{"d_model": 320, "n_head": 10, "norm": "rmsnorm", "positions": "rope", "qk_norm": false, "extras": ["capped logits"], "init_std_qkv": 0.0272, "init_std_up": 0.0272, "lr": 0.00103, "beta1": 0.95, "grad_clip": 0.5, "schedule": "wsd", "train_tokens": 902600000, "steps": 6887, "dataset": "wikipedia_en"}
MLP neurons of a small language model. Each row is named by its layer, matrix (gate and up: input weights) and neuron, and shows model dimensions 176-303. Each number is 500 + 25 x the weight over its row's rms, rounded and kept within 0 to 999. Numbers have three digits each. A neuron's up and down rows have the sign that makes its largest values positive.
After each neuron's rows, "fires in" lists the words (lower case) most often at its 100 highest values on Wikipedia text that the model never trained on.

L3.gate432:485499478472522494486502544520513464527521532489482492504534527509477528522521480508522514497478476485481454519541527564512517473540463443474466493487496487484525516523497503522540474504503509453470509470457489515487500521528537480507503509478503519510475536528483509503481480459486537498463526500481474475516436530495552531533467489483510480575545500540500523525538524481513440556526
L3.up432:497458476471519505479526491519459562536479516489504486487479449501452523530500529526507495492534530483498512512514487450499524496488490500523515490504484539504540469513506508553488510467505482528509488534490479497489505496485518498487474509496525482504417492511468500475480493523454507553522545454450523477540503477507521507479513472462493473457516543510505489511497516487479502495459
fires in: "a", "aft"

L8.gate657:499495513516498511509512484511501514463492498513485483450516496484534530504469531524499509473469500515476532492507534483519420478496518494474509442451509482502484479510486528500523493521493505486534513494511516463504495469460462499477496488479506551501469481504535483490485487496525496560524508469471507522497513473557514562525525507454520466495564496488505510487518482478524467530470
L8.up657:416454519498474508526491469474478456500511530466463483530499482516514498488495495546512513509477476489485523469481467538496497516497463494478509504483536490534530506502514489506546482520492479494512492513487528497518497479482452486549491487489488476466498461487527500464507500514531454487475517509470512529471476477504479511490495495524502504475515508484468518513504444496539496525522
fires in: "may", "january", "july", "february", "march", "august"

L8.gate523:477540510492538504479498509524475482488539528491497489484530458478501507491517535509534471513445512556459514479513478514532454503536510523469504484503511524453506518507510500452523460514448510490496484527538533517496459468496526527511503496455501544511503538539501513545536485480500474504434441516486479505516524519530528465504493465466487505500526548505499458516516497488518471478484
L8.up523:530500493491552521506519468521504465486528490502484494533457471486489533474490462546435510485523529472499481506501482506503488438532525469506516504554496488463482473532505490507495497517513546507477462493485486527486483531532491509533495501487460541515523538493524529486489479498517543502521492443490514541497510479541503457503503507499476506497464507519526478508535512527516483492517
fires in: "0", "entries"

L2.gate483:489523537494528495480502519525524482492485479535484522510496541472461507469484498482525497515522512435518527529432476516540461477526532513463497490521500536521511508459509509512526482478477499496465536486505509498541496492541524510531457511513524507493519522533463469514523470517450488552467497471477453456521452513496492485480492519553568503482518532513497483492498470514522473492473
L2.up483:508534508509528492459480511483554487474479456509461529563491523534503491479493474490538505533455483507537506519521493544485467490462493497492505456496486476434496520445467532483442481533472514491514478482514519453489528510505502541507473482492497471517501509494486481506521471496476533525448526505474462484485478481488532493497529489478487506480458528526500475493503513484515503539509
fires in: "an", "charts"

L2.gate358:475514512522514505474528500511505516496465497486495491488528528467519483496461475463524447534515565481506491515465514521455520528476486498489508438475532469530464507489525555492503504500485485499498515507499489522522476484494491494562469477509526516490494541558504499505500541546508522497474475491490476505478464539547545512459513531549511506504487509539525494521512526498517447468496
L2.up358:469506475464497462504490491487488526527425451516513506562517478476541553522502488456554504520488525502528502498467514504493495480515458528490485497491502485503507488508527547485514435463487510528487494546501523479507484498533558479510463499504520517537502484534497509529511516492484503543539523511539508492488501495472494471476506518481510520482514478513525460465483504482492513474475
fires in: "an", "national"

L4.gate47:500541478472485440463503463501537476509503532485548495502481491451505510485502487499499469470534493548541449529476516528478514500499504523492456533507526542515531480482552516482498495537488517521551513523498494460490534522473468490491480487525477537508479479514507476546512483463528498500476491442513454504505522524499498503476501518489482539522500505484481468549531519471522509549490
L4.up47:479505510511507472523492496523492511524532500489516456431496503490461522476484465507496514474518496500509489491488487534499514479460510527493524526454455496488508464546512488472495479477473495498495527474451529516492484493487489476475504468495481508472472414480532540469516482497511503472536461470505515458500526478535499527543506491517504533527460471475448522508511537508500506544447
fires in: "his", "her", "while", "area"

L7.gate494:484540472524508494531507540517494516511498491515498445463460506474456497479506502482514551490522522463496525499471495514486497484512509462508505474489502495493514550501500493487481494509479505472484506488483541438509492483502501517473508530521499557490509508521514507521476503485525522518500502475524486512544434470541520522476464516532524497518541500527491492445504498482524493522497
L7.up494:511508454519481465511484529455496486465469515475503453525505478570513500503532523515542499526466471531508506491529554475506474459509518509496520510490467522494539476501506466489483506496498472469418482505476488487508506476465517485486501521506464519484511522499466548458505487536499496489521476497496495486531459468495518536483515495475471484517497481524483490492532486512485499520512
fires in: "to", "and", "t", "not", "already"

L5.gate468:499516513481503515504521509507491495524515547482500528504517534484498529479500493524535448510556470508493532518511506517523471519494504488501469488481459528470472509474467461491522535506449449474492530498473505539476532522489557512544445460447510465519482583487481513476500478500484493470474469471480503489513539487479489532469491519475472528508499486467521476483536480504473500491506
L5.up468:517529516564508493529497520512516491542497494481513503501498489460521518482508494475532488508467522501498518506455494506470532533558476543461497509504514484554488519486571478486530539479542522487502443501443518510501472522495456488505531490510476516494493479520463519517494530471457497490517508524504494491465483512507498467511489506502481440513492549468520521580493492487496502505497
fires in: "where", "when", "while", "in", "as", "whereas"

L3.gate692:480518489477524478468434508454485492515517517491504475546492489529485499511550504521485468483508478468508507513493477501454495483510475485524488528493519485487520514553528518475516431459475489455475488483497527493497462498521481493527469487515480484500518542464468528568472505463479525473464496486492457476485455522556491469504528495490523490517499507522509548422522485472502489530507
L3.up692:533474487511481445523533501524500493485523481477470469521500498536501498520507518473522500527537464464507487535550480489530536482523532479511508480462482548464517487501517520513524537477478482492480536513498484506533478510478498479497496525503474526502471520504480502445501493481477516522488471489511491495513486538452523479531561498508484499510529536530478539519502506474505515524530
fires in: "a", "also"

L9.gate125:519478467484509530512473508518489519523509518488472472480547500473513542504472533497528499524488455464511489522457511499467479491533510484523474500513530463509519492496522524512471503509482542505402492547494515485544514485520499491541519537489491471501501515506510456507516487509505547475504488468480483498483501510480527510481504492491499495476492542512494530501482531505519499465482
L9.up125:514474507472484494570495519506495508522498513513490525541485540507512508502495557527523470553530491534477501487499503459459503486520479481486487468508456501479524548465512495474449501497484490526525511511521477520482502517500502518514492501472482516472467525508494481514516507471535506475520517508484544525484511501569515535467511497504504547486511442465489542512474539477492471529512
fires in: "at", "in", "during", "between", "won", "ret"

L3.gate551:507504502481477478519518499523519517478537523494478539442547526513454485481484509517480508504464521508544507479507468496494498480494487517540457492519555459527493497519497491491513483520481471506503499507470513480461499476484550493500530519545527466469468527504518499524479479504506490486501451479475467516498444500526493502518532465485479464536529442490539476523545482528479465540455
L3.up551:537479516491486515496523453489534525463527470519478506451456491433492524531539525503508486504495484467513515498536505492531487454483498523471472514511474505486506494505506500521474518485539497506507518488542494504509532509476490501497487482530500483480521486504477519510470501483473474459496482500514473573502510550525538495476509493496514523498500459475507475543527481510518517529507
fires in: "south", "japanese", "spanish", "portuguese", "mex"

L7.gate146:544528491480521528534475522517563482476505499504425454478464486544433519487487506496472540523493507522501509502485499499520508454537484549499507530511512495517458515539514475505481477484508445469486485504516494506516465501544505493520500511471468510495478540537533506500526488501473536499477507464468494500487466504529517514529535463481514453479504543523454496528484522516504488477500
L7.up146:524502493488526488496512514508498511514496493517453460490545514453457467497516516499492480482461503517470497519474490502496491476508473479505466493512543501513503536525538490463477476485493508514494485534536490506529501486520449506460506489506491510475472479490533459496506486538502477508517502529475505492477478455519520513523490513543493514504540533534453526478505568480539482502485
fires in: "at", "for"

L8.gate807:536498493509509515513500473479524468543474506475505508446535492531480512534491538461476497468488445496481477537497476462508484528497480448477493508535491496512459505494533495452493466500483551488472539469502501460518447491498485451513484507494480501486557540529468460497486508514483497505499490531526544526532551493484499504479504464500504491522492538479519528500470529487509510508523
L8.up807:522533510508482492469524516524468516508528522503469505523542524556529531514492480468523514483478504530524484509545525496527523506463494529515480514528497496480512481482508453469509505548507492515478528486538424469500479520485535511490497495476516551505479522523502486499539475512501489497504505514502489464452494542500505470482491519480527527517470463510494507477469526475518512499497
fires in: "7", "00", "1", "9", "8", "0"

L2.gate699:526552523493489543505473514532474520505530520515494438485546564494446501452525489468479520494488497472469530484477466493511507504497480465472479512472502526496502533530528501499578494473509451483499496511511483528531492496458537482513495499523527495503502505448478541552505520475473556477481462549481476530500479490497496491489465533497507502533548494495505499474547496501495489472484
L2.up699:516518516528517496509524487511490511525518474480494492453539514493471509481494501538463523506528525484460493487509509503529486492501502500536457545487488496566465507533507525479533423449549482505531436490494545497466579477491521488479449539518499515472487501488489461491518519505503503486508477530545451532494515443532475512489543506499482510487489519488524518464542520532545483471512
fires in: "high", "can", "low", "highest", "full", "economic"

L3.gate30:485495519528526522477521520529500507528532507472472503498511479515508493479472492507562494485498508514492497497514480509499472497532464486485525488514508522512494482545458499513526517500501450507499524467502507507495513474499494527499482497445480461528509503479503550497528481481503511497470493500484443495508464482498489518510518503524507476541516439506483553494552452457471491503483
L3.up30:510459487552492530518497490531493518547506495478491499493500482500489480519489510494499470454525500542499534514497473509550476538520536561519495532554525496511535492539530507514484523482507503511502500521502467512501533490502488516503541493464525510510465518487509483485507482488499513489513509481520465510529507521532495481546523518459447489494465483522457485490508481485493499488554
fires in: "on", "born", "while", "when", "in"

L5.gate256:520515492481544515517472544476502484487523490519496512481511525512452505527513498525496471482507503479519509488526496446509488504504509487491485493493526517465509478525518540492504499556472524495490514464538499494515476430502528535491543479495496515489499497520495506502492467507486522507469436515471521447507477515510552494461493445487533494550519505535489512480512486484492458519457
L5.up256:478492516528490497504482495499491477504521504520438477468507482492506490538533537516520521483464556477505533532457491506540534506484509522496493540495525517498490524526475500476518543519433555531478556485546498506475491458455501452477460489539504559514503496497490506469507485503532483492523520481467512526548430506523538497537516500479542484480506462490493531501522506536438487490509
fires in: "this", "that"

L7.gate418:489528500527529489543493532492503486456518511452527470496516527485485507478512510499492510485441510481506516531475481480464471485536509481518471532534498523492552513466474482482475528514474468484506487498430492517521516493530535476483510533456510516445510500516482474532498489468526485491505490547459495526559470513508446538496524522472519496498535550513507454469503486489536528518518
L7.up418:486509486498503539475503480479497496548508474494497539475534550457500461502465526487499518478516474482498481477535510531488473478497510541526437522458484491496525538491507530480505515485511530509495517489485503546532499526510503549553518522514498491471488488487518496533503502492485479472552482471510493479545459445486518516511521468461484465560542534507449469510524458493531529518492
fires in: "and", "to", "now", "by", "that"

L7.gate445:501518480481487532486480484515467514463487491546487520493502475513492510538496504468502514479466479475530513478535499488518510498508478454464508513514487485515509494462501534511518491497508537482501484437473548472475482497542490502525505523476533541530502571500503511450504479497521503534493529469457531476541502518507479520540490481533536461469487540467521474500517502486500474489491
L7.up445:537501503513520532521487501493540507526509494484512510493493459535526497465510467462501524540446517499536508512526508489519466472488512478502512487462504477518533527543525422484472524486469474534482503496515506474470500498475510521482578518476517500470492519522544480500569455524502482538486501519506455519507495547500463518515466483502483520467503491489517509552533522546459509478516
fires in: "00", "10", "30", "100", "0", "40"

L5.gate19:478524590486523538513470464522467484481536521502501487518486514508489530536524476480488491472493484512509520478485490445501496517506485488467512488434554463561504522525488522501509461474453504491493489508501496492500487442519505485522517496518529465531525512534517541486480531501508464514528468523494531535534494507498512535504495480508528458496508501504464482476500509504484489468458
L5.up19:473492509482490487490500503452467460535530529455544528501492481465540539491525460489503501531483494542492548509485474485506438537504469508503525498469472459512499507502465518561515503489498474485490524509477532518512491492475477483480509488516469481458539535473518504488472508511519458478500495443475532519543565486474485527496530473529491518483492493507502527472483488480536520506495
fires in: "may", "march", "august", "september", "december", "july"

L7.gate265:464496465522525472522493488505516517520506488522471482541536480476493499494515461510460458523504490545502517513533488489466497489518485493500494494481504480515513479536472487502517435480486491526529533453504482502509485488472495526524502487526514482470526515500512494505504523510518510503527490498479539543480479491498451526536489521510510510534536520485514493475510501512549502520481
L7.up265:544518466484529500486505509573504521496505530504484543456505475493519503507490506464479502515472422444476489512459482518537498494493516483490515547496493509488477516501485497482528498523521486530496538533536494539545517484510467458479504481471509490528498502447484505534491518518499456490478518482531469507518495532491486441537485548526504553487466474476499488448481536497498503466503
fires in: "between", "from", "by", "care"

L5.gate670:523505507498551487509462497513514491517493501468483507491514501529511496495521487479486527495465495515493492490474507481518430468495491496453519502527483448529478520532478482484472524492499474491495496534493479502497514505497476459486462487524461483462494531515528460526516476525519476469474468446488524459516441463550455499515544588520519452516510510552500524455496545521532466471506
L5.up670:471559502515500490502497508467492519477489483488509445492539511518475496498490487495496516543518510499550526496502475477540466498456527479487512482443472501451479500491505502514472511478510467489505492502488486494555529480479523486536489507514482483459484535469501465510473542497503451483503494544538504512499533472475486533485484478513488500496496501522496447474532476542513495492470
fires in: "to", "and", "or", "war", "tournament", "cpne"

L3.gate152:503512524489496508512508524534543522470487484534505515443526538534515509499500518499502501518509507498519507477444480471486538529511510493505459482472548499512488480509517503492490446512467469447438498489507498496530443492495469469486492457459491513509518514524510468517537489502477495522475490500477499479456479496538517517555519518533544517524499512529485518500543507504500488475499
L3.up152:512478512505481483522478512479478508503516522502484471452525497513463514505523509509524500482472477531496486519501508494493475485515505508482520484464525496497540484516511450535526484504498511500476475491498501524510491502459482473512456474513514507518470521473456510532486518514461471526506509508507495525535537482527507527531508425499476469503502523532485501511506458540517492475518
fires in: "this", "any", "another", "real"

L8.gate751:542482492475524473533520528518502502523496517519484470479489525471445479544492498470501452496473516467518503523502484484490497487543518485515468488477498516497522475472512496484503494475479468462514496477477554484512479491512544540489501508517505433501507515498485494503510516499499510514478520492506466497485508513514526509467494533516528471519496519467517524512458527511486451529502
L8.up751:513502487521495483481537486491496487505493478471518539470472550535503503518489509494522502541438512491540483453450524471466472484564498476513491470515527497480548474502499504552482454509489509477522495536492504523488500520519449478491499502514511516490513509507489488547523484486452509528519503534511501536485462522504524505538522475482512528472536508478560490507485496483493508487524
fires in: "was", "it", "has", "with", "its"

L9.gate170:492535490467482511477511525519539500506498475520510510483524544500495492490512512487516487473483496536550469528450495506532470520504481471470474479437508482497473503486484525458502482497492465477513535468508514474506438484498510539500473518484497486538500526530488527491507496497486476467506502551478524557487575550513515489484505521515484511489497484499531511542513507505505458496476
L9.up170:519488523508495503548522485539524470482462502507464476468491484484487535476466446482530483458490490460482533485465466562473499515500524516495525482514493483502446499483500505476481522464504520482470452519516474495528529536510521465494534462454507501530453523497479540499512496490488505543462513487485493476477485514494487475499455509483495480494512502464524464503534483523436496450485
fires in: "0", "10", "00"

L7.gate84:474575495495502511539493513497497539449537492497488471470546485506485475510511483490479503543488509486511504490517491472509506495525476472457538514496524495529510524459520485481553465536480529482449443504515526510500485471500493488499458452451469494503493530519490461516489487494498509483527491534494544478535542493503487528515534501479500523489507537519537551510513486492509496505465
L7.up84:492522480453492488466538483494502522521532523513465513485430527501488499496481484481498522486509493512464511512505471491521514509544531524476535499510515489530481517502530512498504498538484490491484499499484496500541521522499525498528529456537476497487491536498504490501534499500544524557494512461496554474498485533509523487502506486529499482465453476478478548484481465529523501507469
fires in: "after", "but", "to", "they", "km"

L9.gate379:531484495473497491460513524452518511497474504487519518518510495463506479527480519499518482495510525505501472529481513543504515501517510511492460511480523469540461505527541447491496425517449514478514480500510511548524497500501500493505510532483506528461527506502490501449498478456484523454476502507487512526500515533510518548511488537466492488538532547485504471525481507483585474473441
L9.up379:484515540503538483521499499538500497484448486531516489492505459487499482493515523507481477497529511500513505492469475476471523497494452465522482524524506500515537486477486477487513490515503492427468565520509498492524498494501467555484544516472514565461515474509490465527513499499490498442519500520529484495493514524479469502482520535457542489511477522526498508507500491485450550494486
fires in: "that", "which"

L5.gate36:476487504474489483513499491473489524488513499486488474506536499495546511515524519476476455505515545525493500461519501488471522521467532464476466497491519493509535491517544520521481509508501491460489515489470494495496500494503497508534514469490516527509482528494504527504532516517504529505499468493471503505488444522474478480473568522529496506519500521517513512481540488559484478517467
L5.up36:490527504466486533484504525531504531487519533519499488502499499447542531531530522465494512544512509512476458477492528510527510520507492514490510558475500510487515479515488489453522502450506470531543545507483515503500516512510523485462470500524506541517474500540516478500480481534488448521510542449504495535495487469514455498511484514515489500482493481537457472498506538533474511506461
fires in: "by", "to", "from", "in", "with"

L3.gate348:511535524448500465502495503464511525529483502516467519520515515487435502504480515489533478480518490477490473525526496540499500526534503489463488512520525518480513508550498511490499492564472528442516476449515498496498483469518495499509540470495510489503493565534536464532505443449492480492492461482480484515469484514467467495481519513503557504546507496491478530495489516491500455536480
L3.up348:503465524470533478453521466514465502493476510524477501516482502492474495493493535495531529504502493468470484497504461474531515534519489506503541502521486559498522486502463483479454469530482506525485473494504478473518482510532504493512502528486499516524520542497539512507506480497479479504484515448474479513445526503469452479479509494499495545488500507521468496487535581521482501514499
fires in: "0"

L4.gate331:503557490538549502493445491455506430532519535481462503453515509456507506517559510497485532474528507527518506515497476517502486503530503489494507473527503504466459502484539501512517447493450490472474478479535512492545475450530538488521519485498534466476495493538531513482489508493458514485492472498504460507486487524509483478522522483565531510492497463468496525500480480464505488479467
L4.up331:519519486495474520535516491532503516504463464472473452503509511517458500538516537472499496471494493496513454483506465511484514499506496506464549515486526512511495480507510448499536467507519493508513495526490512517484512520511506516562480530532496509516512531518492539459487508509512541465486528513485496479489484501516472522506504504461496485484484492491454497487549468439534508461527
fires in: "as", "in", "during", "1", "into"

L7.gate806:501488486509477532522518472504522465527503466481496522468499492503508528530502471459456467500524499520542518513519498482511481549510522440491503478497513485485504505543496514502504471508502499471499490474519509492522476472508475501501507451513512473485496500545483536508504486516471468488488506532502545489518494476489514483501535491477519470519477487490521517476524468471565491539514
L7.up806:498541456495499497515485515459517481486518470487507475468501484493519541503512461528486489544502485502496531485480532494481466532554490524514506481527543532496561465470539484503551506454492441463467492512463540502530499526525497501503532513476470523497511492477512488506495478487537561468485485496490515487498512530485429503509485536500501512537555534574496488518537499492519491528473
fires in: "as", "which", "who"

L3.gate168:517487486474496473509460490512548496503520488533495508492483559506476545472526472498483471530443466487507521513518486502524495473519489455472497465476519517516540478529496498555503494511505579484461492513500506487477474485487524506516509498476555518512501497504467510498499541473509495478445491511510506484469503511504492469501492524514531503537533537530515509486507513524570511484534
L3.up168:467524497480514496487492504489517515436507572522492485478488483466533503472531487530503505486511495516481521483503519501501499521482548492531468481480539533489554502482558494490495481500493527496524486457475490504491506492460523503485492514548511511492516490532526490515472532469477522534484510499468514426487501502468514501505543513504492481541486539495470489545500438476466490519495
fires in: "it", "as", "its"

L4.gate334:481534516504508525496481503464536470489457526473495476495546482479466543508499495484534474488504508527505496517478522514494508521526519464473499523457501515477502501501573497519528475472486513454483503526477524516493510510535520513543459485530483509477522487515462485549488490505463476493478491473499497502493484484507509485518530476509511476475507493535488478499525502504520456518492
L4.up334:498492484532532473546516518567539503490481487486514477499511510547531528499463513502524556508522475473513503536487473498480501481528537466543497541484489541477547482488505508511480484478533485479481520519495479502457506491494521521515486473498467503520517498526485487467470507482472479560490530523487499519508513474480549469487518452463515479518465511526527521526529504490487493505530
fires in: "a", "s", "of", "time", "an", "elevation"

L4.gate604:532477512491485491483478496526489471494545471483456458497515508510466520532507507505523509524502499467534490526482533538491534505483469496486476535468530502503484506520521474518549488502494525499501556526465499508492491451500550481525497532477492514518471519521480503509480476490505508485494483451454494495470495492507520494524497451558521499498519497493541517527533460491476490501501
L4.up604:524486498504479472450528500485533526449475485496496523474506518530470506469496536516538501512506482500505496501509536459511489496542489470499449487484502476534494506527514468580529501511537442480485548501507499493461517482537499488469485506510520497515482487504506481541526475475486508495513539535524497496541483527508466493467512512503498478497501522539491441500489454530493489541486
fires in: "a", "an", "can"

L5.gate618:468487507477493515508512491503469533447515544486488495456499506523517533531541473477472497492530497523553492511520447486532549510518506513519527521493531498544486523498496548460465512489502490493499497475506522500532496479510480530585496527493514483460494519492518480545494546534531524519508440461507523490484486504568544529483524517530517481527505506463480543478497480492529441471475
L5.up618:508468541492493539505496505479531506504569493502515552481524498504528520505512519479538496565431502518493481461495556512515506510509509531479492480470442503474538530531475473485496514480479473509487508474482529466531541508489487450526516492490481513505488494496488541503484515548479489493490502523488512494476513517491441515487539502529501544495519511498476485513527505513519467493514
fires in: "august", "july", "september", "southern", "massachusetts", "oregon"

L5.gate697:468473516460473494499511533557460539480501452548520499530500516471502480512517508497501540482497503478464481520531510503462506500455507482501526485460510492504509502490523495500497494470502501486496504442471473520533514497488520492556490493496543500522481534488478479498500539461506532486506493485502498507467457478506496561546524527508460465486519517477522528522524511525500503464503
L5.up697:534503490496462467488513475535534514490487457529523490530503545482497544500488521508485501485501519490507505484498440491504554511556503466521472516515526529489529475519466517537533485511537488517485525516521506499467504503483494461514534524509529501479489528493495545573475523536464535500498484505486484443513496496510487479519483460494527523507473512526507495456493506487540529494539
fires in: "an"

L9.gate132:512509498502494508482521506484479507503560511493470492484488512528430525489480484506424473520503520525509510533457485516488511487507524480505473505517504506484497529465495535498519476479515466499524483518449508527493501509499488502520491503478498511475489479528509522529497477472487519475469493471519499537545476505514459501536503475527507441523526502510510491473509509546530444499496
L9.up132:470517479468490501549508485508492478457469542438480505503551531421472508480498500496431500550534501481514464528469520520508501472487562483503479492491456486483519497499503478480478480496480480472514496514524492486481513506529495531491520493491467523469469482476549488538505495501514538489478516494525482528516493473511490497533474486523467488493464502521503480503530526460510523504495
fires in: "for", "in", "through", "with"

L7.gate135:506522482495506501564489524513514473505500501460494467491525520540521529494484500523492495544494471542467561512489482521479506492514504514488533516497478514501493536523525476527527511514491456519502503543484462488519493505520451464536425423485462483517520508472519436475517489488476521499487468489460543470528535473535481524476511497453527477486500498545563533447546516483594478521499
L7.up135:510517513495493483525487504501490509505502508503530555481521499490506511516525528495497487451490500450494475494505565498559501522482522509503497530536486484521528519511537517536474468480508524523494534481496543503487518470497489461531491460506503500555493523513543512533505472516511500506504518547480530512527513461539506474509498494505526490458480491501487509482519505501496500538498
fires in: "of", "after", "to", "despite", "for"

L2.gate521:516528524486477538497550521508531521477544544447476462488511460490474490486563504488528507522466526492472477500515502474479524494500513514509515489467508473519518470498534498471521455504468497501495481458488511498485530525484525435502480467485507495504537504465480540527489515532528493494502505505461465503514523464494520494504483443474518491560519522459478524519493510528477454514519
L2.up521:459524466525487478515521467506477500476517498457497508441497464499480505507519531515464440506511471470489510553525518495512532536486512489488502476485470498536488515514522521490523510452517472513476470521540511535455538517481465486534545460513509483485509495510560524516491491551508482487552511538509513541514479503483547532489448444454483508486509495519525512459539481527508518535505
fires in: "german", "french", "japanese", "spanish", "roman", "russian"

L3.gate665:503514541504516501480483497501497513522520457522454475504594552521478546537516477488492477463513484454512518476523496456502461476510503507476477542479543507499487484513537479498508493533424479488455574506468500493484469465500555507557478457544526468496486536560491502516557503511519521532473520466478518512472477510514524509543543479518476474513498486546516541476525507515475465522511
L3.up665:476543496484533477493496471472487502544526471507452490465487508481511547520479535547522480456512483469494463506500460485500499536475502546535520498484552551526501491490514481513525543521527487501506522513535483550538492511470508508481508504499454502502482510487440489508483504481511489509482520453440521469503492531525527507492493507530485479497530530536526441520508499515456485517523
fires in: "this", "it", "there"

L9.gate610:519510519523531488464480559530529483501520472485462482523502498510459496565501513497506507498456485509578489528523493457495477465540526514464475512492502496472507493496487449486490485506486497529463488550490483478573481454481515516489538540486517515486481485516504463501531454504533474535462492541482493516473519526519477499507535540515516478527488525509474525466471514519498505524527
L9.up610:464520514480505511454510460449512481472539476512531473488510471463517523511491523499537507488468522507481513506491505474518517511471510513517502515456502515513496509521475509458518518455504488540509476534477500517498485474519510539544527483503498489484486512483480490469481478476508469513526491511492515524515516493520517520525466481492491476441476520549527489483467488541508511475489
fires in: "that", "who", "it", "they", "he", "we"

L3.gate829:476521513534493481486454505507551489472491503494519528467510551486477517504484532507504492501525477504504476548485471516523511484539508492499528499469479520479501526530538467505544492473475463508502494497521485514475482507547512460547471490498501482492472532507468488543508520486489494513506496431473463516521466512513510484551523479519547484511514527489503532494519477474519473502489
L3.up829:526518480528499503502513507465504490505471508503522479480522497494494489540522515482517490540501478512520493521481448526521473497484539557478501504477500478511523483494478501493515528500518509508521494484518476553507508474491496489458510434495548486538513513481529536468528446478514520496530475479517501485507452516481467540534461517532461461472503465441477506510502535474520506473522
fires in: "his", "her"

L5.gate339:489539509503476555501470537482536527485522517474495533512492493465510502514501526464491485503481549511520486510499473482529469504496523500507484498494500466508471506526536476533514522518471487455434504515470530473571441515505522472533486552478424512503514507494472480526491466480499460481488521509511521562548485484535483492495511496461556525520493549497490454540514492510492470488479
L5.up339:467525511464484505473495465498523495505510500510504522507465507496493516537503492433484478491490504509538468501545501467488471469511482497509527565458510500481510493502501461500474556525520478490475541521476477485524495491507504510540510491533526508496486485540532491465490501475529532459458531490474487515498483525502526470563490533458472501538532526475511508541468483485521498489490
fires in: "that", "and", "which", "s"

L7.gate547:497490497496516504486476511497505475461515519527528490506503494492530543475504512532519540529525488485531493484509502515520478518505497501519546491475491472471505462536522505555513491480522509491436454479484516502533510485530513497515509530493519483495533515494485542479429492483505486544529490520493518509415484460468537520513517491529488494483496501481503483514505487529499498485493
L7.up547:495510473473522514519481502445494512478525524492533500526460496550503521485496523490499508531516470490521503465492482536524481507506488481490493502490487483498491509465484443507441501486477517491500498504506528528460487501506519542537456485512505501499532488519483515505509524454500544505509494491532528519506545472517484527501497502522543500491500525457506485556511448508525496476560
fires in: "and", "as", "in"

L3.gate503:493487477505529483485513475492515460484483496528490476526540515533513500514497537497494472494537519450497504489488488558493511551474494467471455497458469491527543546497532489501541485492508481519509484479489480545540481514522508531495488488522502528494489492498488515555467502487467527472476485513464514487503449505450514529503513519508489508507535535534545487486530506491493514537489
L3.up503:484527473523508502476523490488497503529498489496514495484545507513468449474527538502463474529558493524531522493498490512497508482460514516543486536491507501476552535483482514523517510498497506500495497534486502483499523521515503519470483520550458518494472514473510527500478541482478492544478544467502501494465479479475501510531546491521484477498524478514502484461522453492524502475525
fires in: "main", "major", "can", "the", "high"

L7.gate201:504477494508524491522477498474508552505516488541466462472511554482447488514528504481486503467462500487507530500505480494537460481489488513491510511504532479483472437520498485451520532485477512521448527495484520496553431437498500480477507533472486497470517515535489508571506516486525469467497503489464523505502483467468558489532524482508507487533522524470524531497509529493491480472427
L7.up201:497493512467469477501519477490495512516511492497535428523489512540509478489467489463513472495530477492470502501482506497506531516514499556506473518494511565547466460510481528494495533514500522501525502501482515519496523493469505531537504521492455486471454512518543543497471488511475533521476504477497500460511494490462499493479499462501499483496495475520474509490514497491509504517505
fires in: "there", "2005", "2004", "2001", "2000"